Weights of a small GPT-style language model, trained from scratch on English Wikipedia.
Size: width 512, 8 heads of 64, vocabulary 8192, 39.3M parameters.
Architecture: LayerNorm before each block, learned positions, no biases in attention or MLP, tied embeddings.
Training: a variant of Muon for these matrices, 590M tokens, 4503 steps.
MLP neurons of a small language model. Each row is named by its layer, matrix (down: output weights) and neuron, and shows model dimensions 170-233. Each number is 128 + 32 x the weight over its row's rms, rounded and kept within 0 to 255.
A block is one neuron, or neurons of one layer that tend to fire together. Before each block is what it responds to, as a language model described it from the Wikipedia text at the highest values.

Responds to: Fires on "such" in "such as"/"such a", on time-span nouns like season, year, moment, and on units in measurements and coordinates (cm, °, ″).
L2.down34 [147 117 100 148 172 131 181 169 126 129 164 160 178  99 194 164 146 124 109 137  46 163 183  77 129  97 168  98  58  94 134 108 154 104 133 162 167 133 176 127 101 135  90 148 134 115  74 193 151 124  73 103 108 104 144 113 148 167 163 105  98  68 147 131]
L2.down329 [146 132  91 141  97 128 107 113 156 148  85 106 145 127 132 178  93 151 111 109 149 180 122  99 203 123 105 193 152 151 134 127  77 134 139 143 141 117 203 156 162 154 183  91 191 144 142 154 108  88 148 160 134 104 143 140  80 141  72 122 134 121 160 156]
L2.down1284 [113 127 144 172  91 181 113  81 161 120 147 126 173  79 104 116  83 152 109 148  83 188 173  72 131  90 136 161 120 156 223 113 104 166 159 109 136 107 104 132 122 123 176 171 111  68  87 159  65  84 142 155  39 103 114 139 116 129 131  67 116  70 150 102]
L2.down1439 [ 99 103  98  75 109 228 134 171 126 108 132  94  99 161  77 143 111 144  69 102 159 148 112 108 116  67 158 140  59  78  89 115  65 125  93 143 117 112 151  85 125 146 107 164 103 169 127 132 101 175 153 163 112 175 155 118 159 125 123 135 148 108 103 162]

Responds to: The second newline of a blank line between Wikipedia paragraphs, just before a new paragraph or a heading such as ==Variants==, In, The.
L3.down4 [129  68 143 167  97 125 112 137 101 159 149 149 128 159 174  87 118 132 212 103 107 121 102 110 154 147 107 137 162  84 170 148 153 164 181  73  71  98 125  80  91  62 129 150  99  95 123 171  99  46 227  89 112 123 122 153  79 123 101  66 165 186 154  96]
L3.down774 [146  67 138 105 147 101 113 126 135 140 105 141 173 133  79 131  90 104 179 184 153 123 151 140 178 120 161 150  88  73 164 148 102 117 157 198 139 136 124  48 124 114 170 102  79 115 102 142 133 114 105 154 130 158 145 137 111 128 149 133 126  94 169 181]
L3.down1618 [129 112 111 104 139 114 110 104 131 152 149 150 131 107 140  93 120 142 177 175 152 159  77 187 153 115 144 148  82 115 121 129  85 134 160 181 178 132 159 149 150 116 129 117 110 105 179 133 125 143 132  84 173 103 116  95 109 152 172 132  75  93 174 154]
L3.down1736 [ 80  94 102 124 134 114  95 141 175 117  91 127 106  86 147  64 105  94 167 145 138 111 113 124 170 176 134 181 126  95 155  95 123 185  92 102 155 145 121 115 104 119 151 118  77 112 176 156 163 132 144  99 177 166 127 222  96 162 116 114  95  69 172  81]

Responds to: Colons and other separators in Wikipedia infobox field lines like Website:, Density:, Language:, UTC+02:00; weaker on scattered mid-word pieces in prose.
L2.down486 [138 154 131 141 112 141 210 133 173  97 122 123 128 162 133 109 149 164 140 142 155 135 115 194 162  89 132 185  68 116 138 104 110  84 139  96 137 105 132 116 166 102  99 115  92 110 126 142 135 179 134 194 150 151 112 117 113  95 145 132 182 215 139 181]
L2.down1298 [176 139 124 127 118 125 132  78 149 107 209 105 137 129 127  67 119  93 170 127  98 102 106 129  90  56 119 172  89 115 162 177 179 129 111 147  96 150 159  96 146 126 145 150 190 148 169 156 108 116 100 159 198 108 143 136 125 165 110 114 103 111 143 124]
L2.down1940 [112 147 155 115 174 114 154  65 114 163 119  90  90  96 123  96 126 114 177 130 147 155 117  90 127 154 172 135 112 134 143 143  67 136  48 119 119 115 106  91 150 169 139 111 115 135 126 168 109 167 195 136  76  92 140 132 140 128 143 157 165  89 105 101]
L2.down1981 [150 171 127 169 130 117 134 130 122  98 142 120 121 137 113 136 135 134 185 176 120 132 167 157 175 148 147 136 183 172 153  87 144 146 112 118  99 133 120  95  95 192 123 163 188 132 114  94 154 131 123 113  91  85 135 143 124 197  96  93 126 132 111 161]

Responds to: Short vowel-bearing syllable pieces, often li, ni, ci, to, split inside awkwardly tokenized words or names (chi-li, Zhy-to-myr, syphi-li-s, I Li-ke).
L4.down483 [100 136 111 167  67 148 160 131 117 161 206 179 103 122  61 150 146  96 122  71 147  96 144  91 174 122 182 116 117  86 172 126 142 182 175 115 133 125 143 138 102 126 104  95  76 111 178 180 118  84 126 166 135 172 127  81 158 151 118  94 108  69  74 184]

Responds to: Words that follow or complete a numeric statistic, mostly census and age phrases such as "65 or older", "population of", "2020 census", "22 years".
L3.down270 [142 105 103 174 181 125 133  95 135 158  90 154 119 102  92 114 181 112 110 110  98 126 148 146 136  66 162 221 119 108 152 132 149 138 114  84 147 139  84  83 161 160 128 180 152 159 140 103 153 122 165 215 143 158 151 217 102 127 107 147 113 127 111 123]
L3.down1381 [122 103 135 131  59 137 125 142 107 114  86 111 184 131 134 138 101 169  87 108 144 164 132  90 107 124 100 190 107 126 110 140 171 196  73  56 108 106 122 168 197 140 165 129 176 172 124 107 158 126 114 123  69  99 187 149 190 133  82 138 148 150 115 124]
L3.down1527 [134 162 100 106 110 122 105 116 136 174 185 186 106 179 176 116 117 147 134 125  68 122 128 118 135 106 126 105 155 144 121 173 204 154 118  96 155 110 144  95  72 173 158 158 106 129 139 112  98 137 137 157 143 112 146 134 110 168 113 141 174  62 134  59]
L3.down1911 [169  89 167 133 138 163 180 128 141 114 135 113 151 167 114 176  63 189  95 120 161 125 137 136 115 194 147 169 109 136 158 125 144 112  66  83 108 109 131 102 142 113 162 148 135 122 123 182 170 137 126 149 127 149 151 189 147 168  74 123  95  55  54 130]

Responds to: Fires on the prepositions "in"/"In" and "by", often sentence-initial ("In 1770", "In reality") or mid-clause ("help the student by facing"), plus word-initial "In" pieces (Indy, Inca).
L4.down1601 [108 184 170 141 160 143 122 139 105  57 135 130 167  71 108 116  96 155 103 183 113 141 128 147  72 159  45 121 152 117 128 108 108 122 149 104 149 159 113 129 148 134 162  93 142 141 161 124 104 119  71 115 111 132 126 142 125 157 166 179 172 124 162 133]

Responds to: Digits deep inside long decimal numbers, especially map coordinates (88.51916, 40°50′42.36″), plus line breaks ending infobox fields or table header rows.
L4.down482 [102 143 118  99 166 155 101 135 124 137  86 102 141  90  76 140 103 103 120 179 111 144  82 106 132 125  81  80  90 179 146 172  53 170  95 202 166 134 137 174  87  73 121 109 113 172  75 147 164 157 105  91 121 133 191 137 163 129 153 123 146  92 100 164]

Responds to: The first token after a completed subject or clause: mostly reporting verbs after a named person (declared, claimed, stated), also connectives like but, which, though.
L3.down234 [ 90 135 123 164 134 125 118 132 160  52 170  95 138 131 122 135 109 164  95 176 100 150 125  35 139  78 128 149 138 104 151  74 192 142 126 160 126 139 112 106 127  70 149 125 125 164 158 136 106 159 134 129 179 138  99 142  83 132 116 115 142  71 155 123]
L3.down582 [ 89  94  44  99 138 108 156  72 134  92 101 178 199 127 148  85 153 120 145 181 138 149  87 168 112 125 161  81 140 152  98  72 137 139 105 140 134 106 154 119 141 130 168 130 140 126 163 144  89 153 138 114 112 148  97 135 117 144 154 116  65 101 127 143]
L3.down843 [100 150 124 107 159 128 114 137 117  12 131 140 167 112  95 233  86 148 130 117 132 116 146 134 124 110 102 123  99 136 121 118  83 118 140 136 155 129 142 167 140 138 118 105  80 134 107 130 165 135 131  96 122 185 131 134 125 159 129 110 106 101 152 102]
L3.down1442 [ 78 138 105 112 106 136  82 103  78 134 107 106 120 107 127  82 107 139 119 171 188 114 148 129 143  63 107  97 142 117 151 109  99 146 179  76 127 169 125  74 178 118 187 149 147 104 176 181 104 148 109 203 160 112 118  79 136 164 173 105 123 150 158  68]

Responds to: Mostly " of" inside proper names of institutions and places, as in University of, Academy of, Bank of, State of; also mid-word pieces of names.
L3.down47 [178 131 161 107 157 167 149  98 221 116 154 171 128  70 130 147 112 177  92 181 189 121 112 147  84 133  95 100 137 117 131 190  94 129 135  92  99 147 148 106 138  75 124 107 156 130 106 128  94  86 123 153 101 122 104 126  78 147 110 124 123 127 157 149]
L3.down766 [164  94 144 176 149 119 144 124 105 171 131 123  71 156 131 121  41 120 156 160  96 152  90 125 117 124 153 124 143 116 134 109 113 109 204 135 177 140 133  55 185 133 197 146 107 160 149 120 123 109 140  73 102 112  95  74 173 171  93  58  98 142 136 132]
L3.down1460 [120  89 115  90 117 102 123 134 138 134 191 104 158 120 138 134 143 182 135 106 136 162 104 150 144 124 152  87 163  57  87 111 131 113 121 140 100 153 156 133 126 124  93 109 187  93 150 112 142 123  97 176 146  98 176 103 138 129 106 120 126 159 124 177]
L3.down1778 [154  87 145 130 160  85 152 119 176 123  84  92 215 150 170 166  80 113 149 199  97  84  84 174  84 142 108 118  97 142 109 115 139 144 128 133 139 165 120 119 113 113 137  72 135 156 188 155 108  98 113 124 134 129 176  72 134  75 133 118 111 133 119 164]

Responds to: Prepositions, mostly on and in, that open a following date, measure or phrase, such as on 27 May, Oil on wood, 25.8 in ×.
L2.down497 [118 101 111 152 102 174 153 126 138 124 125 111 123 124 128 128 114 118 165 150  59 120 151 162 100 203 153 100 156 119 159 149 125 136  98 111 119 128 100  98  85 191 129 140 172 196 152 149 137 127 156 182 159 160  45  90 171 147  87  23 176 116  99  84]
L2.down1536 [111 110 103 153 133 165 169  93 138 106 157 129 122 189 148 118  64 153 100 113 111 174 118 124  88  73  98 136 136 136 136 119  71 113 142 158 138 145  78 118  97 144 176 144  64 140 195 127 110 121 150 143 124 186 149 141 154 173 126 126 155  67 173 170]
L2.down1784 [ 96 171  94 154  96 116 156 167 101  69 101 177 110 167 125 124  73 113 131 127 114 123 162 179 114 123 143 152 145 139 124 138 126  48 111 148 111 118 159 147 179 112 116 163  91 151 123 124 111  93 104 161 130 128 169 129 120 154  90  55 191 130 103 156]
L2.down1793 [127  98 158 135 154 154 142 173 133 142  67 142 122 162 109  77  92 165 121 125 163 106 118 146 128 141 110 147 129 135 134 117 108 148 133 132 123 153 150 172 125 134 151 157 100 207 176 100 108 108 145 168 107 185 109 127 116 151  81 134 116 128  98 158]

Responds to: Mostly "in" introducing a place after location words like located, born, lived, station, also other prepositions (of, on, under) in similar phrases.
L3.down46 [136 170  88 131  86  49 130 127 159 138 134 129 127 155  91 112 164 140 131 156 165 102 122 113 102 157 187  61 164 168 113  85 172 133  94 173 103  97 120 115 122 137 101  88  96 127 151 128 133 174 115 185 121 173 151 108 144 117 125 141 132  47 135  97]
L3.down295 [142 130 153 110 137  99  92 153 131 175 122 102  86 154 133 158  83 144 194 103  79 122 145 171  71 146 159 196 151  77 151  77 140 116 171 113  98 112 112 134 128 103  96 112  93 122  32 126  60 130 108 166 136 180 148  79  93 105 118 148 150 158  90 113]
L3.down640 [ 86 136 126 133 147 106 115 161 118 109 188  72 147 158 183 108 155 120 153 119  44 115 127 104  85 116 180 122 176  83  96 147  74  32 108 168 134 158 106 164 136 133 148 114 144 188 153 131  98 128 104 136 172 154 138 124 186  83 126 117 129 124  87  87]
L3.down865 [ 70  96 134  94 116  74 152 161 165 105 108 157 108 137 113  97 184 130 128 130 140 101 146 136 140 204 128 116 132 116 111 135 115 129  96 205 163 142 138 164  71 131 145 119 102 137  94 131 128 140 117 150 193 119 143 132 164  91 121 179 160 163 168 110]

Responds to: Markdown table separator rows like |---|---| right after a header row in charts, election and medal tables; weaker on Gold column headers, "such as", list-introducing colons.
L3.down99 [121 113 107  93 141  72  94 144  64 116 163 115  75 120 139 105  81 101 181 132 105 177 132 174 132  87  85 148 109 156 147 127 166 171  41 127  98 128 149 168 137 126 159 152 116 146 130 132 134 161  69 135 143  86 171  97 175 207 150 130 132 133  71  69]
L3.down503 [ 68 103  96 128 131 121 105  86 102  88 146 121 117 168 164  93  99 151  96 125 141 112 135 133 146  94  52 157 164 150 204  65 199 104 143 162 129 142 185 142 136 105 169 116 154 129 132 137 141  78 147  96  68 194 123  93 130 116 116 126 142 106 155 181]
L3.down1895 [ 69  98  93 111  83 125 143  90  98 147 183  97 104 147 105 118 135 176  50  73  96 106 140  89 174  60 104 123 112 137 173 133 112 161 158 137 110 104  94 164 115 114 162 170  95 107 126 153  76 127 193 175 125  75 123 153 130  92 135 123 115 123 106 132]
L3.down1921 [123 202 107 128  81 150 127 112 149 152 128  65 124 160 161 184  71 165 149 126 113 128 115 120 139 137  71 142 114 115 108 147 116 139  56 112 148 147 165 201 135 159 119 221 129 170  83 142 126  84 136 181 165 107 159 132 178  96 121 129 147 129  79 129]

Responds to: The hyphen character inside compound words and codes, as in COVID-19, fast-paced, long-time, All-Star and DD-114.
L2.down537 [129 136 117 146 139 126 108 161  82  99  99 151 119  92 204  56 104 126 175 150 138 119 161 131 145 112 101 173 101 157 116  76 163 123  61 146 102  81 164  83 130 158  94 130 128 101 164  48 138 159 170 195  90 163 137 148 160 139 129 111 154  87 149  99]
L2.down769 [181 140 101 135 168 112 125 141  97 133 137 145 157  87 143 109 164 196 154 143  97 127 100 134 139 147 163  62 140 119 133 123 175 150  66 162 189 114  94  63 115  81 138 122 104 167 141  98 113 128 147 145 150 130  64 110 121  78 165 124 200 159  98 171]
L2.down835 [141 131 125 158 153 115 118 130 166 109 108 167 129 137 170 111  74 133 116 151 155 141 162 182  96  93 169 112 112 157 177  89 116 138 174 134 182 127 148 124  68 142 135 134 100 133 106 176 125 159 190 151 132  96 146  91  80 110  84  93  84 158 144 164]
L2.down1859 [ 72  70 131 143 157  82 101 201 122 112 142 174  94 135 188 140  97 134 137 184 147 103 133 135 138 144 199 139 157 113 103  93 114 127 152 183  75 198 154 111 149 153  72  91 156 119 105  77 144 167  84 163 118 203 110 103 117  97  91 108 187 137 122 166]

Responds to: The start of a new name right after another name without punctuation, mostly in sports medal tables and cast lists, e.g. Zhang Jike China, Matt Berry Michael, Kunz Andy.
L3.down179 [141 114 140  90 113 118  92 134 150 103 174 136 132 150 172  86 173  70 132  90 131 140  66 142 102 136 165 137  71 145 173 170 170 117  97  72 147 147 113 131 146 131 120 116 146 188 122 117 106 112 124 139 125 127 119 127  74 110 130 122 129 124 143 101]
L3.down379 [146 125 143 157 128 132 108 136 156  74 138 134 122 185 152  84  74 139 135  98  87 138  66 167 108 156 178 117  99 141 145 106 140 149 155 123 134 110 111 116 134 145 154  68 148 124 144 150  79 142 123 145 116 184 147 142 136  93  57 119 137 153 147 203]
L3.down405 [120  54  84 102 149 127 104 118 193 127 114 167 102 109 138  92 110  73  90  91  80 148 130 135 123 160  70 124 167  85 145 153 140 101 110 118 165 114 148 117 143 155  98  96  96 102 135 130 124 114 138 138 175 156 141 158 128 177 101 129 123  95 163  80]
L3.down1826 [148 180  92 165 125 111 136  94 106 116 214 127 108  80 118  95 123 122 100 120 108  82  73 120 218 154  98 154 106 117 154 193 171 107  61 144 122 177 135 127 163 122 123  98 129 131 118 105 152 174 186  79 148 117 114 146 140 112 154 139  77 116 170  59]

Responds to: Final token of a label or cell just before a table pipe or value, in infobox fields and wikitables, such as the ")" in "(ITA)", the ":" in "Density:", or "Bronze |".
L4.down1848 [ 84 123 131 168 112 114 108  98 124  89 161  81 113 125 129 116 108 146  68 107 182 168 173 126 132 190 176 131 140 180 172 121 138 125 119 161  90 156 162  88 198  96 103  78 139 152 148 141 166 137 151 129 150  63  84 111 130 100 134  83 119 133 124 189]

Responds to: Hyphen tokens joining compound words, names and score ranges (close-up, Jackson-Hamel, 0-1), plus line breaks ending sentences or caption and table lines.
L4.down105 [ 97 166 119 130 139 118 146 137  97  98 112 109 120  51 117  95  79  93 134 133 139  69 125 113 118 124 106 126  94 139 101 122 171 189  92 129 152  98 138 166 119 159  45 119 151 134  84 134 135 121 119 165 130 117 126 114  96 117 104 115  77 146  85 149]

Responds to: Short first word pieces right after a line break, heading mark or table bar, mostly "Li" starting Literature, Like, Liga, Licensing.
L2.down631 [174 133 137 138 215  70 139 105 124  95 160 108 148 124  94  91  72 169 132 178 136 131 166 154 128 142 110 164 160 108 127 123 130 127 149  97 163 100 133 172 126 131 121  92 156 154  95 123 103 163 128 158 127 134 214 101 160 127 155  85 125 141  98 135]
L2.down1585 [159 123  41 107  83 158  84  97 118  59 100 114 114  84 111 107 143  95  71  92 114 129 182 148 161  91 126 138  85 108 191 155 164  89 176  88 122 153 190 143 180 156 166 128 125 105 166  73 133 111 151 151 151 150 131  95 131  98 120 160 105  79 134 161]
L2.down1844 [ 92 127 108 114 136 189 181 104 183  78 109 106 121 133 148 111 135 101 123  48 143 113  86 161 125 101 132  97 105 117  79 107 141 159  86 135 176 152 123  49 113 112 156 120 110 108  79 156 107 109 127 196 121 115  90  78 140 108 104 145 101 175 148 174]
L2.down1928 [167 152 159 181 174 119 111 135 135 125 136  99 114 123 127  93 107 120 145 134 157 172  93 150 202 129 185  81 147 120 154 135  69  84 101 108 107 102 129 202  88  79 144 177 171 105  68  87 177 118 106 160 100 168 167 129 167 162 168  84  68 118  95  97]

Responds to: Function words and pronouns that open or continue a dependent clause mid-sentence, such as that, he, who, had, so, mostly in narrative and explanatory prose.
L2.down214 [125  79 146 206 152 125  47 129  76  91 155 132 133 101 116 154 110 103  66  92 120 113 135 112 116  69 136 120 122 136 143  75 123 103 113 142 140 169 146 182 142 162 129 114 120 131 142 131 174 146 121 120 101 136 130 112 153 115 148 144  97  94 162 124]
L2.down1075 [142 118 159 136 142  74 102 145 116 149 125 192 141 119 111 170 137 112 137 123 113 182 145 142 104 145 106 189 169 165 148  90  91 148 147 106 111 154 155 163 179 169 172 104 113 115  96 179  57 176 161 107 100 192 122 157 153 152 116 152 124 103 107 120]
L2.down1127 [ 97 137 156 143 186 161 120  91 136 117 131 133 155 166 128 114 164 101 162 136 183 108 104 121 179  96 109 130  86 168 127 123 121 200  97 120 187 109 176 158  67 121  89  85  96 109 182 108  87 126 192 132 159  98 140 163 129 126 157  97 113 138 173 139]
L2.down1564 [ 58 109 107 198 151 111 154 140 139 126 129 150 164 144  91  93 128 133 209 124 197 112 142 133 152 113 130 150  91 152 159 121  95 142 136 131 155 106 117 140 105  84 146  42 113 100 155 141 153 132 161  80 100 108 165 141 130 101 160 138 102 146 214 160]

Responds to: Final word pieces that complete multi-token proper names, mostly in tables, credits and citations, e.g. Gustaf-son, Hil-vers-um, Knox Press.
L2.down490 [155 149 117 164 174 187  92 103  84 133 108 101 132 173 112 140  92 132 107 156  72  70 118 137 132  52 110 192  61 147  94 157 143  92 142 123 140 157 140 147  92 104 163 153 128 117 124 142 166 155 154 119  96  56 155  90 204 141 160  97  92 143 112  86]
L2.down1342 [163 136  77 132 140  93 120 109  96 128 125 118 151 158 172 130 144 150 144 123 156 118 144 112 125 137 183  82 149  79 144 100 162 115 165  99 164 131 112 123 120 107 199 119 151  97 114 102 172 169 113 101 110 125 143 118 113 168 158 164 164  92 134 146]
L2.down1511 [145 120 120 146 163 108 176 154 130 163 119 189 145 155 101 116 130 106 112  99 164  85 155 181  85 148 140 124 131 118 144 167 129 104  83 153 121 173 126 136 110 143 117 100 156 111 199 103 107 179 128 152 153 155 202 156 111 137 149  83 140 139 103 182]
L2.down1825 [205 134 134 142 139 106 180 128 121 163 168 148  71 144 118 143  77  74 115 134 113 110 190 147 212 174 157  76 121 139 105 118  98 141 118  77 125  88  55  90 127 122 154 116 122 140 150 161 166 144 114 153 158 129 125 118 152 170 126 117 153 169 152 110]

Responds to: Tokens opening a new line or field in structured Wikipedia text, especially markdown table separator rows like |---|---|, plus header words (Music video, Career history) and first digits of list or table rows.
L4.down1996 [106 146 145 110 149 108  90  87 110 129 124  43 127 135  91 130  84 127  97 124  79 122 130 148 139 157 119 107 133 137 127 133 121 142 123 102 171 129 132 105 104 133  81 138 127 168  76 113 151 176 128 135 160  82 156 146 144 153  95 156 111 137 125 131]

Responds to: Prepositions and conjunctions such as of, whether, for, on that open a noun or verb's complement mid-sentence in descriptive prose, e.g. "aspects of", "questions whether", "known for".
L4.down728 [ 86  55 100 119 118 166 166 107 184 130 103 184  98 123 132 112 132 255 156 126 178 151 161 177 142 130 175 137 160 141 130  86 118 116 133 176 113 139 128 112 101 177  80 139  75 101 196 154 158 102  99 141 160 108  94 147  95 132 140 114  96 127 132 128]

Responds to: Markdown table separator tokens (|---|---|) right after a header row, plus structural words like chronology in singles infoboxes and is after a lead name.
L2.down627 [134 133 140 136 115 132 102 142 194 106 150 113  92 103  90  89 101 119 183 167 162  95  98 155 142 157  67 174 126 114 122 129 130 112 101  97 102 129 151 119 112 133 130 131 147 118  99 109 140 142 127 133 165  46  99  99  99 154 186 154 155 124 128 126]
L2.down823 [137 160 153 130 144 101  70 137 160 135 139 115 140  96 116 136 111 139 168 100 122  82  42 165  90 169 115 108 128 116 142 132 129 148 135 195 168 159 110 168 150 110  96  88 100 179  60 128 132 117 113 111 142 111 131 107 174 132 142 138  49  66 162 144]
L2.down964 [ 82 149 171 158 125  90 128 174 106 142 168 117 101 138 216  94 140 185  98 104 118 120 164 139 137  92 113 159  48 113 137 128  76 154 149 131 131 115 126 160 128 144 151 122 152 154 120  96 183 125  83 185 148 128 174 144 161 105  84 156 108 122  98  93]
L2.down1110 [ 77 160 157 171 119 126 117  64 158 109 140 125 127 101 113 166 124 118 104  92  65 181 156 118 137  94 126 139 147 121 131 129 129 196  98 184 141 146 167 184  74 160 170 147 115 218 158 154 120 166  93 107 125 106 108 129 118 125 141 102 104  78 127  94]

Responds to: Month names after "In" or "on" at sentence start before a year (In May 2017), plus mid-word pieces like in-ch, In-iti-ally, Hu-racan, W-hisky.
L4.down165 [152 164 163 155  87 132 188 139  83 105 159 129 115 167 181 149 193 158 151 136 112 124 178 158 166 112 134 122 154 156 154 160  55 140 135 132 112  95 132 103 129 146 138 124 138 106 154 133 149  70 150 166  48  93 108  84  74 109 107  87 119 150 125 124]

Responds to: The last piece of a multi-token proper name (person, company, venue, organization) in lists or tables, e.g. Burn-side, Gypsum Company, Auditor-ium.
L4.down34 [179 112  68 158 135 170  90 142 184  94  97 157 143 173 145 101  87 149  84 152 128 106 107 116 132 124 168  92 100 202 139 129  79 140 152 184 119 142  96 118 101 162 132 130 173 166 163 179 138 112  67 181 118 139 154 130 148 174  81 134 129 122  81 148]

Responds to: Mostly the blank-line break that begins a new paragraph or section heading, plus paragraph-opening words like During, However, In.
L2.down288 [126 112 134 150 188 157 114  98 151 187 170 138 119 181 107  67  58  99 145 187 213 117 155 105 204 118 119 170 107 173 162  51 105  73 109 154 130 157 139 103 113  90 136  59 116 112 141 148 182 142 140  98 100 158 121 136 133 118 100  90 118  88 140 141]
L2.down544 [135 101 109  65 171 155 113 111 142 139  62 132  83 161 119  90  98 112 113 152 197 106 124 163 213 120 143 208 117 114 138  84 144  99 137 127 117 118  98 203 126 174 105 108  77 160 164 192 140 134 154 153 172 163 138 175  87  93 128 100  90  95 148 128]
L2.down1097 [185 121 203 129 111 108  89 141 167  72  96  93 116 100 158 101  95 125 124 229 176 122 140 102 177 149  54  77 154 138 158  69 118  79 110 137 131 154 154 135 137 146 138 147 113 152 202 154 251  92 154  73  97 113  85 140 143 147 104 154 120  97 175  75]
L2.down1169 [148 101 111 111 158 146 129 193 167 126 172 125 113 121 138  33 108  95  93 166 173 190 146 150 152 123 137 163 110 148 165 111 132 115 109 129 113 141 164  96 129 156 190  73  89 163 169 179 215  92 173 127 119 163 137 151  99 110 113 159 113 118 148 113]

Responds to: Hyphens joining two words into a compound modifier, name or number, e.g. long-term, singer-songwriter, twenty-seven, COVID-19.
L3.down126 [135 109 103 149 176  86 158 123 125 113  75 120 121  98 153  89 123 165 157 148 125 108 154 138 146 111 145 124  62 151  93  89 147 140  95 129  35 123 141 125  94  92 194 109  94 132 100 136 122 100 111 154 136 121 107 166  85 105 103 118 160  94 163 153]
L3.down716 [131 102  80 140 122 170 121 132 153 123  75 126 199  83 178 130 143 147 131 126 121 124 143 210 166  74 136 104 116 138 122  98 133 148 209  90 202 138 122 146  99 126 117  97 125 112 140 109  81 113 146 128 136 110 116 119 145 136 126 139  98  98 154  84]
L3.down1664 [137 139  88 103 143 112 107 150  84  66 184 117 130  98 142  89 109 147 208 105 100  94  89 112 130 113 113 105 129 149  98 128 139 119 114 122 113 146 189 126 109 150 131 105 117 106 149 154 142 143 150 131 122 143 136 115 180 138 150 106  96 141  97 172]
L3.down1877 [136  76 133 117 117  56  54  96 148 168 105 191 170 104 146 113 201 110 100 126 110  91 166 171 179 117 126 161 133 119 149 141 114  60 110 126 106  69 120 157 117 162 155 139 122  95 143 117 141 108 100 163 149 176 171 128 121 200 103 140 193  96 120 133]

Responds to: Colons after infobox field names that precede dates or numbers (Release date:, Died:, Opened:), digits inside such numbers, "age/aged", and partitive "of" after one/most/some.
L3.down267 [148 141 150 168 115 131 140 111 127 101 101 134 113 162 174 121 122 153 129 178 102 143 133 127 167 200 168 171 149 136  69 155 168 106  91 126 138  81 134 113 143  87 108  88 114 168 107 167 134 107 135 156 104  57 135 131 106 128 113 167 128 139 110  98]
L3.down1434 [180 108 165  99 131 129 120 124 116 138 151 129  48 128 158 108 103 152  93 139 154 150  82 194  67 105 110 113 184 149 130 157 112  91 103 134 147 130 173 134 135 202 159 169 152 132 194 137 109 111 126 131  92 123 176 143 100 137 121  75 145 110 121 119]
L3.down1761 [121 175 141 148 119 133 112 126 109 105  82 180 154 147 143  90 144 161 152 142 135 180  72 106 149 130 130 150 157 157 114  94 115 159 127 147 104 125  78 124 150  95 155 106 108 140 141 192 110 127 143 172  79 160 150 146  86 191 103 166 112 129 151 130]
L3.down1859 [146 118 164 163 126 114 201 140 139 157 109 108 125 172 190 166 125 133 167 145 150  79 139 153 136 157 151 160 118 144  95 116 106 108 119 109 129 163 185  49 142 139  93  98 123 193 107 153  94 149  49 108 117 133 164 149 145 183  94 170  83 111  70 103]

Responds to: The second newline of a blank line in Wikipedia markup, after tables, lists, headings or titles, just before a new heading or paragraph (==Charts==, In 1997).
L4.down364 [143 111  85 116 164 195 144 124 169 115 137 119 126 119 153  81 148 178 143 162 187 169 138 100 161 107 162 126 160  95 162 129 130 130 124 170 133 110 133 104  94 154 147 137  70 141 144 116 143  92 208 122 181 141 141 125  87 135 105 148 153  74 145  98]